MLP neurons of a small language model. Each row is named by its layer, matrix (gate and up: input weights) and neuron, and shows model dimensions 16-79. Each number is 128 + 24 x the weight over its row's rms, rounded and kept within 0 to 255. A neuron's up and down rows have the sign that makes its largest values positive.
After each neuron's rows, "fires in" lists the words (lower case) most often at its 100 highest values on Wikipedia text that the model never trained on.

L5.gate326 [107 111 146 128 115 126 127 100  99 134 157 151 126  82 155 147 166 148 153 125 125 170 139 147  60 137 138 146 148 111 121 151 117 134 151 114 158 146 134 167 118 154 139 125 164 160  77 120 128 137 164 145  99  96 131 119 120 101 133  94 121 130 133 112]
L5.up326 [ 98 112 104 124 134 139 107 138 116 126 159 118 143 112 116 147 136 106 139 146  89 142 183 114 109 108 128 114 143  86 101  83  93 148 156  90 121  97 115 122 157 122 125 112  92 174 103 105 108 169 157 138 108 101 127 141 113 107 101 121 140  89 129 111]
fires in: "1", "0", "2"

L5.gate231 [ 52 117  89 139 151 112 153 109 144  70 121 143 100  81 166 118 121 147 133 112 139 115  99 164 135 133 154 148  99  99 113 135 171 180 137 139 140 109  95 163 139 106 104 124 130 150  71 135 112 157 129 163 165 123 155 102 162 123 102 127 136 121 130  91]
L5.up231 [113 121  96 140 142 132 151 102 152 105 109 152 130  91 137 129 142 145  81 158 138 122 126 132 116 151 145  94 185 135 103 109 127 136 130 141 127 113 103 157 141 107  99  99 107 186  97 144 118 128 146 166 129 112 157 126 122 134 143 134 130 106 132  97]
fires in: "0"

L3.gate388 [139 135 123  72 117 120 105 103 122 122 122 112 110 152 133 133 152 125  68 136 162  93 122 135 155 125 118 161 115 107 139 134 173 117 123 138 137  85 140 150 116 108 140 145 101 120 121 133 110 143 110  96 165 124 104 115 134 129 126 120 134 110 117 134]
L3.up388 [119 106 135 142 131 148 134 147 127  98 150 133 130 103  77 141 105 132  96 145 127  99 144 190 130 127  95  90 137 110 125 100 110 156 112 177  94 119 102 137 112 123  83 123 112 154 127 150 173 146 165 147 148 121 119 146 165 134 123 144 143 163 121 129]
fires in: "be", "been", "being", "become"

L3.gate357 [126 164 136 124  84 106 108  89 135 127 137 111 123 106 165 132  94 124  96  98 176 142 168 144 109 131 107 133 144 111 117 119 107 161 117 128 162 121 123 134 120 184 128 128 104 102 133 101 144 123 105 143 129 134 103 193 116 122 157 138 143 114  86 157]
L3.up357 [117 176 130  98 198 119 118 119 128 114 104 115 121 132 168 143 148 126 157 145 152 143 140 168 131 111 170 149 139 127  88 134 118 140 171  99 142  80  91 102 150 140 119 129 103  79 130 131 173 131 115 114 171 144 104 110 142 134 160 110 107  94 131 138]
fires in: "2023", "2022", "2024", "2021"

L3.gate408 [165 181 145 135 112 163 151 144 148 140 129 146 121 112 142 127 159 129 164 139 150  92 125 115 111 110 142 141 113 137 104 134 149 122 104 125 121 146 140 140 157 103 159 103 130  74 181 112 141  94  98 114 118 176 121 132 135 118 135 139 187 139  82 105]
L3.up408 [116 110 109 127 136 128 113 110 109 157 129 110 139 110 130 120 154 106 121 101 156 114  95 124 186 149 132  93 156 134 129  83 157 127  30  52  90 111 119  88 113 165 118 114 128 152 160 120 124 112 127 150 145 175 116 114 123 144 123 166 148 101 146 125]
fires in: "named", "as", "elected", "appointed", "renamed"

L2.gate203 [132 133 111 151 137  74  99 149 120 136 129 113 125 123 110 140 172 125 147 161 146  87 132 170 170 144 158 122 132 132 125 126 182 120 114 150 140  93 140 135 116 119 142 164  92 107 108 145 124 128 129 138 146 107 147  64 141 143 118 160 155 144 154 101]
L2.up203 [119 114 162 171 148 140  81 144 121 149 126  71 116 142 141 167 135 167 130 155 190 130 103 124 113 133 147 126 115 139 155 144 126 149  94 127 138 122  98 156 134 150 143 110 123 104 133 131 167 118 131 174 137 165 126 111 152 116 131 157 130 140 142 133]
fires in: "being", "been"

L3.gate33 [157 130 144 166 103 167 156 131 125 131 127  94 163 137  83 133 136 105 130  89 115 138 143 152 128 101  98 165 153 119  87 119 149 122 128  93 107 132 138 146 146 118 171 136 149 147 148 165 192 151 117 184 107 141 124 133 129  96 145 115 150 153  89 170]
L3.up33 [116 124 119 108 155 126 182 104 124 118 134 148 158 141 143 134 144 131 141 106 131 166 124 115 119 126 180 152 121 136 151 124 169 106 157 152 112 139 137 102  97 170 132 112 133 118 136 156 134 132 166 193 143 127 122  90 119 116 130 116  98 129 136  94]
fires in: "most", "much", "few", "very", "followed", "listed"

L2.gate163 [123 125 168 106 123 143 120 118 131 135 185 134 120 140 149 100 190 123 173 147  99  94 167 147 123  59 126 153 105 102 156 116  98 133 133  93 155 179 122 159 136 142 120 152 134 119 136 163 167 173 142 117  99 100 105 126 148 130 125 169 136 145 138 111]
L2.up163 [110 136 129 134  75 172 162 109 129 121 120 128 115 127  91 132 176 135 125 181 137 140 151 136 107  61 124 121 145 116 118  91 133 129 103  94  99 157 149 151 124 146 132  92 133 121 149 100 109 127 146 108 137 118  94 117 159 128 116 152 130 126 167 138]
fires in: "as", "us", "pole", "scruton", "painted", "named"

L5.gate299 [122 155 183 125 136 122  98 120 150 104 152 140 133  82 129 141 151 141 155  99 141 120  95 165  96 108 142 132  93 105 116 127 180 123 118 104 129 113 116 132 146 127  94 123 109 128  93 128 159 124 147 114 127 110 101 132 162 183 119 120 101 101 114  52]
L5.up299 [151 149 115  86 131 136 135 110 124 103 116 119 154 129  95 126 103 116 104 118 120 148  86 111  91 141 131 107 137 163 116 150 137 121 123  71 128 131 130 156 149 158 160 111 105 104 108 129 159 110 166 118 113 134 106  74 143 144 114 123 104 150 125 163]
fires in: "is", "was", "becoming", "became"

L2.gate320 [143 142 131  99 122 131 106  98 140 135 105 150 125  87 158 155 105 150 126  67 116 130 150 166 113 128 146 186 124 121 138 134 146 114 127 140 128 125 132  98 142 122 132 109 125 116  99 147 128 101 135 154  97 124 137 153 126  98 123 168 135 120 145 121]
L2.up320 [137 179 164 142 174  89 141 137 112 151 149 154 162 157 115 102 135  98 125 149 172 104 117 160 116 135 117 111 120 158 157 125 104 134 103 168 179 139 116 127  82 139 140 132 119  91 109 113 143 108 100 143 131 150  95 119  95 141 110 111 130 155 119  97]
fires in: "2023", "2022", "2024", "2021"